{"hidden_size": 192, "norm_place": "pre", "positions": "rope", "rope_theta": 10000.0, "attn_scale": 0.102, "init_std_qkv": 0.0449, "init_std_o": 0.0088, "learning_rate": 0.0101, "schedule": "wsd", "decay_shape": "square"}
MLP neurons of a small language model. Each row is named by its layer, matrix (gate and up: input weights) and neuron, and shows model dimensions 80-175. Each number is 500 + 25 x the weight over its row's rms, rounded and kept within 0 to 999. Numbers have three digits each. A neuron's up and down rows have the sign that makes its largest values positive.
A block is one neuron, or neurons of one layer that tend to fire together. After each block is what it responds to, as a language model described it from the Wikipedia text at the highest values.

L3.gate77:485516494543551504498531505473477473506535497472521463512520479477496502478467545564482485484501492512502472461511488487554499495543508513482506506505498572472501499512520512500491512472518502491499537532508522468534490448501534481497450498482501506504534526490451498524523521518506470525
L3.up77:476504540471463452515484540510517471487500524482493474535466497474530471514493509496475450474535477504487465507508500466483501483473501509503542493507485514533512489500458488492463515477507476553483497507496521472519477454518490532577535523493524488524518516488473518517464545537512474528
L3.gate97:512507482578472489483511482532458520482492486521485489485478526512521508444544536515468508460486496463502532512475502461509514491487483524491501491514487522538477502544504485484468506528498496482473525487500530539510517489490475488511479543496477512503502495478528515467455517550468449498
L3.up97:537504533476511515525495503488510522448485521509511499496477499518518482458520472472462514532543540528461540475460496494508484509512514495516507496530500510464451437501504531507521526505501445512538487468491492468506507511535513506501499472504500526518498553475501511474543525502539479466
L3.gate146:493486492514503477504511505486454494509541514508529513516449558512529475453524570510494519524515472469526512520491553495526502517560506517516540476472488492497504542479496485487494511518511528498512473511486489568510475536532522512487504461497460536521470474497476522552523519492475511528
L3.up146:490464497484492460492531522489499539508485518515486504491526505535474488450463511511487513538493494483483514531489495508469486495554555514491536488475489516538462534469513571499507460490510461515515516530509509525493518524510507486473493486508488512497474486454498462483524499561545504526
L3.gate162:471497551495510528486482497484505521477450526475546473521509518533517498492490499511520533520527528518485468484516520457477506516465464485528519511462430513440472457473495507464531517502534480503481484512527492508499464477479503428491486491479448550496500521468504510508474464466458506518
L3.up162:502520488481522518485494521533489492464509509488552504435469486543515501527520519500517494484481538456516528452466466502516487508508524496507527475485507521501506447516493538495554557503516512530502522510505521515537493520480466487475530531512471524522498495522466499501470491483486521511
L3.gate206:502491526542536476479547501463497500491518509495482538495541504505458515544502551477483548506481494512533525493493512526504457519502501507499497445496497479495532492490512500455474487477466472497500484435522504514458485517520489527455514495468511486483543527503484519516507499512480474496
L3.up206:508524516514545513512540547518509502504514489544513527526509544488500465511503556529524497516489476475499517493476541517440491527533488509515507503472463512469492514497499519518508488509498477494502522479472485537509542505491528498500529462493520540468549492501498504487490540449466449497
L3.gate248:495453486532540513498474444443521508523541471527515496497520490475511453492557487524513460470511487536463492483516539518507482503503506518482500506453527467538511519514503515513476529514485510490488487547473483470509461522537476493517478559465499509511510495506517504498481520495548520512
L3.up248:527472534514489496515516526523513513513564524503507472561486457528500501505549445487515507455495494484501460471494497457487487532515496527462484503515488470500493507497481486460478502493514507481497518497515489491500506494510521537514476505478474498515488493483489523449480508531503493534
L3.gate354:500512518516540484482483467527520483494470519495509511493436513490499483483504481507537457499507508494483501507507486499444526483493530496512544483493521481521514487531540504533507541485506503460483500478480523514500426443439457547510538454492496510472471491496519472544450530530456483477
L3.up354:430544484518533486478505474504489480504479522545493486465476538498467489478519482502483491517531514500465455526499525545512512479500492505481492492513497520495485491512526490531501507498435484530497486503516469522491468495471475497508537448513481538477519450535523521479448497554489502496
L3.gate362:499516486519497512500490519509478534501519551486485546473524587514494512510527518507496521504501501486525488480507457474529530479483429514495508488484500492518467504508515484504514503508524493461486545521505518540513484495494475505528520444478528505506532532498562535492467570484460476475
L3.up362:463442488510520509474487456492479540524492520488496487480479513524518532479488524476479485477510482503500531501471491538507505467486463508518501479473515485499504447426542520502496519476488472476444495491509501532503498495517471513515545491489521511499531491494484573542468504572499501527
Responds to: Auxiliaries before main verb

L7.gate90:503468514494529502512449485440530479460492501473513466486465507515512493537469476469484492528478457514498522470500438462513485520469460505493495503502522484477515493487541545466503497482491537517529522514484494538490551488463495469492552532513514523526508516561482470516481518534442517536
L7.up90:534474510453474512488499489508525486506492516489536488519444494455520523498499490477489548505534502513482514478539555504536511533480522476468488509469493510465510509481475480480544460506486525520489479490539469513441511506505541501496536518530438526497461531487482473485512487511476486533
Responds to: Slot before main verb

L7.gate83:515508520492532520500523557521504523524545495518477494510491536555548508472494500536512473491571486482522502474506455507508516506468443505488504471497463462532515491561476495527527532447456493515481492541520499503495499471494474508493472510530445541470526535475496511495485486492527428509
L7.up83:469521493495520519463502457543554489475532525506499513494456519527503470526471502491492499487503520477452510498482473476520507495533530525497533520504469486467516496508525509514480460490548481486467492515547521536511527516459522527457456500479485461490464504486523514527460472439491476471
Responds to: Numerals and word endings

L4.gate87:509517474525485496496545501505521475433502486491491511492498493478508512520474518469521495514506499514529528496521572521494497517499471495522475521467535468504513499555475551526516506463481526486470465478537487522489504503518508516498535535441507487536556532543480457475507520519519495525
L4.up87:520509483510481471504544530462503518524508487474512523476500521506503511543478488525486442481467524502510560516534482439480535472534496472451487483467513478536501512546499497527499493558471461496539514470503486547506459494466529503519500529494440501535507476521546495478523468494513502500
L4.gate155:488503447508505504513547500518486509531541483507492525527495527472468487455545506536506501527488453527544513498523531475508483452477442498542528431518512474531513528506478489540508519471492492528520487511500487501496505495518516481470506520490473457485507475523505480484512529498512505471
L4.up155:506528472494423474531523472504534510539481536481514533545511495510498477532531532482531490532475454463479498518508496495513442532535463483552487492526520511498518496505477509485519488507572498499511494507473484512495474510511463493450506456473470517461477493519521499496466511468529490483
L4.gate162:478508483470500489487512529492454504485527503522496545477455498490510483522488518458515484510482522525499494545478499461512492492500467516561503478521508483497446477499531509530519493496495505516508489525510485522487542478551495504463486529496528518508448491495502512523480508491472488493
L4.up162:499472435505488533539480513572511482490507563492501480484465494531487451492494504507473497518477500534478506485467469527522498461500461513489483529476534494519527529489498508449493511482497477479519539483448527524516511505502499463472514530503458505505497496474523506562536430508501461491
L4.gate199:467512483492534506510535523429445472497466491508495525507554482485500510474494466504500472537492513455481495514513523493511520477498491499515495483482473473515516518503492445482534479473462498529487505466532506516558524501501507477472568513495464500487454498501488488484495511487503481501
L4.up199:492487498493569518493477526449492492495524490472537498529500465481501493453488503513483465495514469465479507552513541470478517477456501465501473492531463516507498536465462510492529510500486530524481537495502466466501550509504477531511512488503478517466511506528502482509489484517516472485
L4.gate221:510505468480481486460484465470537502481464523452488500478495505480484498499494515478511526536479457550513476505545489486522520492539475463498524495486496527472534488533477544478499520497514520510462528503465487511507506494510507519443502523499473516484476471516490502523439508509505499521
L4.up221:506480471488487518473485524463526494487495503520499521498488516493495442481521549508439468512492532537498540461557507472516514524487534468532529577476478532479538503487514501465524561484496524466497560468543517511538536504457461477487522547502496501481498479504499452492457506530451467489
L4.gate326:527482471530507484504523522474482536465510525532493514510476469456488484488511510501482521502489511520487535483463524456541512455538526549453501466467463483484509469499517515492516514484486462511504497505481497512486512499466542547530505522557516517481490498491474502515479477519503494495
L4.up326:505498513523484494521534513491466483517474460509496519476506454494546470516530503504493514492523533540503526515479498511482508458481436549493482515474504494490497488491471455511488548507483479562522527520530527516501485490549465485507487487517464535518483520498520524558499526511509492490
L4.gate329:452484480490475480442480519526518440516511467493508489528501512506511480494450513505526485495537464480494466512522534472491519482499487479493484525489525505509512542482510528469494486442502490506479518462510502490494505474505492507500513487446534521541481507475501526496483558450523494507
L4.up329:513516484522503517547518509482496511502535517537518532534510504557469542496530522542504522511507483494485535470519485505519557484515504514502471452508503496481494521518499502495515484529518455484492497527514500507526497499520516531483474474469490506496467487520510500529506511489513443469
L4.gate336:459470501473493490480462524476500476484489506509456565488466525500479472457510468491545487435500502508549465510502481501537478480535559522458523511507496479501500502515509498481506502509496558496505501514469491555509498473504507525474492499478499506487471464521467466503491526518494528440
L4.up336:486486478475489503503506464497448474482492515531502535492443491493495462530478467502499514534491511458519484527467474495498541472533531501497496486505496494498502515545515528516556531520500485471500499500511521499545513475494451501486472542473475476481511489473487505522504511491488552463
Responds to: Subject pronouns, "-fic-" fragment

L7.gate302:510523503538511544473490474485503542476560490514485501483505519508515500534524524465472539520478535459505489464474498459468520509495518500481499466492535464481491507489482478539518521483516444471503506506499508476452520497438505499523495489493491522490471549537485518514533438501476470497
L7.up302:448531530512499501549535481482482518489501506479526546489464494493503542485514496481482521505505525499529509503485494499482516457461510534471476482452523547525463474466470485505505520531490517478526529514474518501494468564508493502486535525487447511489516477506484512507521472542528435448
Responds to: Pre-verb slot words

L3.gate155:468516480439542502455524503494494491477515512462498489505485512535457487501462540457474467481496511498517469514513490486486487503519507502533517506489533441499490547465446498509447480458511462500494499515518457500490463484510484505470477508455510538504563474496489524517481486487491527491
L3.up155:515500520471496493497524480532521502508525501490548511498484487485492486500519491484535546531486544496481576555522495506461483508489520508510487481479566464479474500527445495530494519504483477476505497501515493515526499490526512485497501535502510476519494495486515499550516479462496545496
L3.gate190:498501525461542497492490467529512533494547485540519522510482499492509521457449521502513502492486501467495475515498499485468502548494473458508469487473492448456525497504472534486485517539522489504499503494497529482481515512531484526491474516477488454488522513488487500507516457532477473498
L3.up190:450491417463479488482495465506491543492527486503518525447531501464514508468491482502496466446496540499496504535483495451501496513514485452519518556531507519485499470478491510536502508510496479481518456491513497477496461534479477521505508518468467475519505495535520464511500503518523522482
L3.gate209:512496476490531480526531512501463492527509473467504526504488493490515515510509450511505493517538506481486502547489507506527483529550463519572504533533484461497520487473497495469514523492488501426480496524481420480458475517501519503482474518447495483473492436481515510520502469520494538506
L3.up209:506476523484531514499537478512504516506556506482545496514468484500514459502485522536526526495506537471486473511511483477495521488472450523487515478492516510482479502508512498491473503449464488502493535503542523548497489533505540536479468478451512526519473506507539514524516486494500537506
L3.gate233:529491471521482521497581501527510524550497542456493509479477535514476543473554512483529504493499506495492487477502515504482526473519504519517501467482523484478419493496492541482496530515489513517456538510491533489502511509482542522491501499492480490509549493528489483462523493500505501512
L3.up233:492516496491480500503517489468520506520554528484479519470477516540502535466477536507540532535477499513502470455547522481476502525518481512516454493471445525478482511538505551548541479481470516504476453472467513499504512472477524501493547523495478477537500511491489491509462477523468498523
L3.gate243:530518524466480496481526466485468541506534500500479518489509504501517558481487483450518510507575487500485482462544476483479514479448459446509516530518505455503473525501503493501500531515488521551503492447521496520521498538469533500531479527458489538518524462492494479485508511506459531518
L3.up243:499479471491492500463526509532462477537486508533497477523480497486482529494470525455494481494523494502514468503499487504457532473527473514498491525505517480442465486515526488472475506512501528519504537489448532566516511509525495480533519536536521525503524471485538467531503494489533523503
L3.gate259:503471500509515518502492486519522458498523538494513516482520552533475508475489458526516534485526524493548460517533444506482498543498500503504537509527505474478473528505472543528528497481518493481491471476551496577474469489476505499459499519487452466522520497496483496480503459512506528478
L3.up259:523465509537511509537503486509525516491499524508552500496526534523459476446500521474520498475506537519497460467518507506507528458517503495545481523506512468494468496504525516510475501419482526511525479498527461524525456498509546515518478520498501505512523465508457524474486451547524507515
L3.gate300:539475450471508499474518499533502431483541523540462465481474525511481522488467486511483476470519499517507512520546499500518527504510498518534467485493511460477512458480484506483468553513513478521493462488514525536533522536459498506488538508481484490514446518499511487517537456496513492502
L3.up300:489492515496529504482456511556516521504491524548515502507489551478504430468519494485482477512505495493513481525506487541486497511512479544509487478517496530525515517525510506524460504478505479527471476498494528499521480472505513496498523468492512483504499583509525522528485482494517512532
L3.gate350:484524476453493547458521508501469494480535482511548483537475477531505510469514496541461501468490503519493493511529500503468495499505521486526501484508537491501523503497544465510467440520467511491502548513511463507495470492492474535499479507486470500500482465485527532534519557493470497464
L3.up350:457516503532483556502484518495499508484488506514534479498518490531512508495512482496446490465499517491489495468452483480458532493463510525531519497488543484497527473523543499530486478482490503477522501476441489467486498522499484502505489494507465486504513503500483527491427560483499482476
Responds to: Number-word quantifier endings

L4.gate85:495536489512518514522517494479476498481506493511477522522513501465487483485492509523509540499507514469501524523518501510539529488456521510505527464506521468499494493502511500487500492448482457496543492454500469465508503477480443502494534499474503492449537475514457498498521537525482467466
L4.up85:452501541515515479559482443443524486522517525468532522472450475459495482464508510511545485505539493528466458532497480502497502488503474505509515491506466533458509483505532487544565495508444522544513462524528514516515477526417481508513527496501505525510489466503458478504473513470511483478
L4.gate127:547472507484544522510512521479448532501539494474474515480470523531479475526473481493497486469487506448463487497516504500527509506544497533522539467517507489547511485540463501502541517483432471488507506479518521461463507470494517456565475480490488509494503513515493491522537496493501474529
L4.up127:445500500495528506486505478513526509543493514507475543530516505509517494506483493519499525493453538533478475482481504557475485495501488469487490514485522496508501481481517475491524482479530474458490505514546500557475549485545544576498439505569512506507484487488473498538490463485546519489
L4.gate130:471495448503478532458498527519489487491498507474474509478467494527498488446516502488495512493542512518474458507466492488481485479480510478531467463476530475486509500476472466499517478462495509512487493516457508429443466537545472484471496505509484510499478507494522453487491534495489508485
L4.up130:509544484518545501514476469499477504481535513493517530495520498494454484501478546487472503473546475486489484491499503447523481506486536495467548475542504561518534510497476527473506481523491509480530529517518503493551478524482516512519458503465509490520479541504471504474521494528550462498
L4.gate147:493540514441520552528523461467473544504497520502500529490505520480485513483472505497496472499508471595485512492450493476469479512533536529532526516496505503509516476480490452485479463492515515480491541525477495451497464527497498507480496483451475533528524499488493461483523523484523497472
L4.up147:538525526498494505500540503483492516494479504467473525474466488485458506497469519494499500523547514529501476502501443501473472443521539510509479514484493510526515496498507509518471489475525453516493479449537499455497497478518444498499499477542466471516490475491500557529496549495550482531
L4.gate272:517529483445498491504492517567491428507466476463505508469452486475541485504492467566485522481508487472461491513470493470477505561491544497502500490485494486446518472541450496476513503465489496505516501492471517508544519504463511472528515497472460461465489491502494511509539518460484491498
L4.up272:505491548520498445500530474473464542511493513522481503473509501501459546490519532505504504503505479549471524539522504505490507519456479459460495473491515500495504480522529526504533543445497477467493491495521512554501512491556474481486523461510503505430480506509514484485506450514486476555
L4.gate318:508531472465527520445520458521548490487501528517479465484551507546467494500482520537512498525508551478525469529430506522540510478533505477503543470460481508482520500537450535516506536466481504460497521476494455478539479480473495491539541488541486493467473523517489471504516492486507496518
L4.up318:484485488489527506519487502460466510518561547541516554518509480512494513507541498526509490496508489492491467520483504463486501572516460483520517505483507528504487513483456444505486522475496497474517447477530487501538460497509546493465519508483502488513493509479497523486486532497548512469
L4.gate320:461543475487559523509497476525497519472523539516527505508511531471524494504464471471480507506547507510509536529454525503471503527479496517471535499528498490485501441487508505484515510458501500497498510466494548481457514512522519536475523496468494484453489498497536494504494499490491454495
L4.up320:505508454482524495456579487509479492518493491504490501468484449531474504522498562520456508529462458471513494530480491476547536516529525480497498500518527499473509501537463474505483485494431454510556510483465490438484498509519520504497544510459496528460517474515512498540509475558486496474
L4.gate353:507501510486457471493484504472541491531480504530555522482497520483543489520501502564504469504528473500485486462487502518555486531486494512458527480462482466508530477504522485505560494446519511504474542509514508477456490501461485504495548515474513497484473488498485522517469516485472462505
L4.up353:531495510548518487464482490508517464498480491486494505475516500492486503504457522488519470520526528529526486482508508498514504475546515533520473484490513511506546515482470554488465512537514499499500462453502465515534498501577453512489500475508461467496495479519554513515488525516474502526
Responds to: Quantifiers and partitive of

L4.gate82:493475477511540511513513502512478532486537458481466498494506520506480519500520507486468514520479522487462514497497515547471535516483493522517507503492505482486480547445526510534487514437513502505492522478528544519517522555470526513499527451514516538516486515497481499500465510477492477523
L4.up82:476513520469525520517503460462494515492502507477502554494502499530535553509495513482505488502469499501486498487492506485524483459533466504518499512496515548501475511516509472505497499466511501498521557508531524485470501524505478479490498528500496539494476526482473494516498500474449486502
L4.gate115:501466518503532528488490525534545506488519520531540537467471525493506506432507497510513497512466518510438456451513523537509509510551474545536528486491492498500503480525482499464527465472468478480520473451499544521503537500524526500517497517513469508475501472455470515491494504488516483533
L4.up115:518505505537475498513501521512469474508498578519480502513485572515502505512493463490561527526505515458451497526515471519473536497497476482550510478518472500477514493511514470508505494468487512547516485448489511515516495532521515501496488510475433512486475472522509466518534522541477493518
L4.gate134:504502511529535487515541514543477517492525532478502525479504541507504510473492510504537508482520507420485522507463487504534505477530504473452497507448481525484471512505501467482519493477521499478545510501480502532500499472492537494491500487466500528495506503458487523512519499526477458474
L4.up134:491503532518532492507528525532505515493488550462480519468519542522505472501509512493484515560488453441498518508472493471523501456513486508499508511495479539513471504508473483488551513491491502459532504480507501514531525525514503505514566524466475516517471520501502518510479501511503487493
L4.gate175:534512501479500534518539477484471486476458482491508506519457533533515526483518462500507523502494496502465459481475507467547530479530484522483479508514519434436483442489521478510504495516528477492455519496525487469486471501518463448470510521495498542499508487492491469502522491501493483495
L4.up175:505510496489534507537503460506484495482510451505515500486482523515493474545492485488521511525467514519462517481460486535448510532516485506501528491533456467492522509507473501483579491535469504480514461491493479498504493512489529497530502499523486484502493493442485464489484535482515478514
L4.gate185:476507519512505474528536535496489515523539455512464534480508530498495508488541502471426496510490514482486499508500478506492520526531511506443520494494487497508530503442483500505483501476514534538532476543503469539479500523491472421492494480509486484521524495497491493503500464555509502517
L4.up185:476522489539515445460506515467490512496532525474500547515503506463526522505525535521494534531496478524470514511452499495512518510541512541428453538459510480492502438459486528481517497480481530515527496491449465508523491499478471459456477472497495481494540519470540503480475456469482451479
L4.gate211:492489517514496502489511493528478467554518541480466523489464544479470526489480494482523525535506484461528487493493547513522520463508473549487538484534485512522476482495504521490493514496464531471468472461510449495498458515496479540508516511508505514488512486480476520503537483509480453539
L4.up211:440514461494493507486515525476532491484503468503468503434481524510522479525462534493510506491478491439482508505513511526488523463485485504486517472525514475513486506520521494515479514473478492499512548477516523506520432499489510542479478479515479516470523541506490491511496461489524493444
L4.gate314:499447494498502500498503509538463515519524478494541483532503465472516543427527499467531505495473535473485469468467516549507494471499493496536535505544472475449516476468482532490499539527500510486506518494446508502519488554498484494504513533516471498490494531535463526512511517493479507495
L4.up314:485507487474515468443505516461476506491498460491542496517447524533461547491527519543557534497521512496494496444496508487507493520543515481538520490484460455497473494489501540483497501531452521512493481465500470485548505471508554537513503526516458504495487523484477507487500505462515512502
L4.gate331:464515488493522482513539534536519478503551486509487507495503521503486532504493466499478504497495500532497537488513435458540478487507477522474497514493505500469527495502515520468504505479507469501545497523532492517474460499522511508519508504524490521507520473529464453510528543514490460503
L4.up331:491470489472466468510502501507526500505491492480491517446515489508464478510566511516465482506530482469527521459478480496517527523479502514516532467465456484537518506492521497486529495466519505498485474481529499495550530459524504484516499494520496523539458529534491475494509480490480533495
Responds to: Auxiliaries before main verbs

L3.gate10:491489472505479484475502504525449436460524532487504519527489501485510503501502449534506467534473511503516482534465520481464532477472459504527510475543511528515513549528542488484516499456495519538547517522499532533513540484538473493493504465490507537459496500499511533474498527517498469494
L3.up10:475507451469490510485505474481492508499526490465469525494500473508465477506493507486430518467499448474474494531523434507537511495523524491510493468492560469474467505526508545488527499512503475492450488478490519474493469517509479459490481513476503494499488482460468479534512515491506486480
L3.gate50:494506479486529536500541471483535475477507484511473503523542519492488494478491488461469487533483458497458488519501470468485526472488506504484474466506553512535511505492527474548526526478518563511501518495528487543483463461498484457475490483486475541508493475549487512567473531505507527484
L3.up50:499482542481481465493492516505461478447527483477466504475521512521516496491421519487511486521540517475476532476453500465482513507492479475462492515553505514497496476539515509457488496484483503557529481517518530500481483506454509478505542496505487500524522454547508520521557460494486548480
L3.gate110:482455519488512518462539443479521512493510470516517528486465501490501507481482490483449503480548507505491477482468540487491494452474481528459489500492492440536503551479557548539508512465505494511490466491513499509507519469543520536460474431506498533466524523502543528528460509528476509463
L3.up110:532520486513504463492494476461472502504510490490562523502465503468501537508507485492500475538513515555478494490508456497534482498496475488492525518486503477503477491516518527491466463489455527465465543502551506503477472491469468490467489520519486491480516475479520521508443474472520529485
L3.gate185:469526485495484462517518502488512526482507499532518529494507480457531493484517532504548475548509558557511531511544512542499515482495453483491510515526503491506470463533516539482537523444536499486474497529524503518471541468501511474526522478517482566511489465460484512511504489486513489507
L3.up185:500558463518461493539476530468474492510486505521480440470459493451546464508533482468460479513524474498491471511526522519535497527494457531488500520519459467523529512533534521469488484530506466500471534537506514525511514472494490534553508491515487518490488495535535487483541512502497501500
L3.gate187:508494477516540507473469534523525522499469450527497488535486502471522476466504483510510493555470472515469502498526503541448540532494528508497495527486497524504476528495503497531485495522468522493513511547519471471517531497472470471531447487475511514530500503504490459481516520508539465531
L3.up187:510510518491491491525474508537540513491496469521494527508513495504537491498541496513540519502473534481514493494519530504514489534519502480446496514486516521493519521499487488505506540495440484521486429549502470469481495508526495471515469529500486483523485493554514475505531513492491484490
L3.gate212:504535487515549518479476500503504454494503486497503498534518519498505510474491516518503508524499499517520453523536515510503498502479453515519508521506526536489487538470567530479496497548483520499507498512506529549448508443473473506503471495475471538498497441449506488537489535487530498441
L3.up212:483483516530482491499488490516506501508477475454493534542516521492478448481527467510493560492553470510519501532489519493536511501502485488485465504565515540539479503462512500530534515530545524524468512482525519515463489464508513520462486442522487480489516471487521534515528516521491484484
L3.gate275:512505529480544497509523505476496479444493524512549498512515467510482494482475517500456453542495480553517526514461494486522503450505489498505522504467500516513490513484536515559560525502490514504457520516510489470478506476520476486460474516490466536464465508526519524550462483506506518522
L3.up275:518538485478508473511488521501442476477502475426474526501529497494520516490510521558473489519514453496580513521466456512498466538501485532489470471519535502515514513511493524491513471502517514490493514533546488516472476502501503480445521479468509517508502471518491492524474473453480483485
L3.gate294:530498504459461502519478501538481509486529493499492479498463517495490534486488512523492524513505494524549502524504532517497547524525464528557479528458457505470498487495520471485504522528525490450488481500514491531515562482507448490436495519479433488522480490499508537505481509488506493485
L3.up294:486496533487459521488481439461460493519518509518480519523522541510513501498483479530478474516509536482514481492501547538493531514515455515518480463508457509506483514508497514516506488474507475480489483485539472519513526442534457484463522458515479498515472501540517522516464506494499466471
Responds to: Sentence-subject pronouns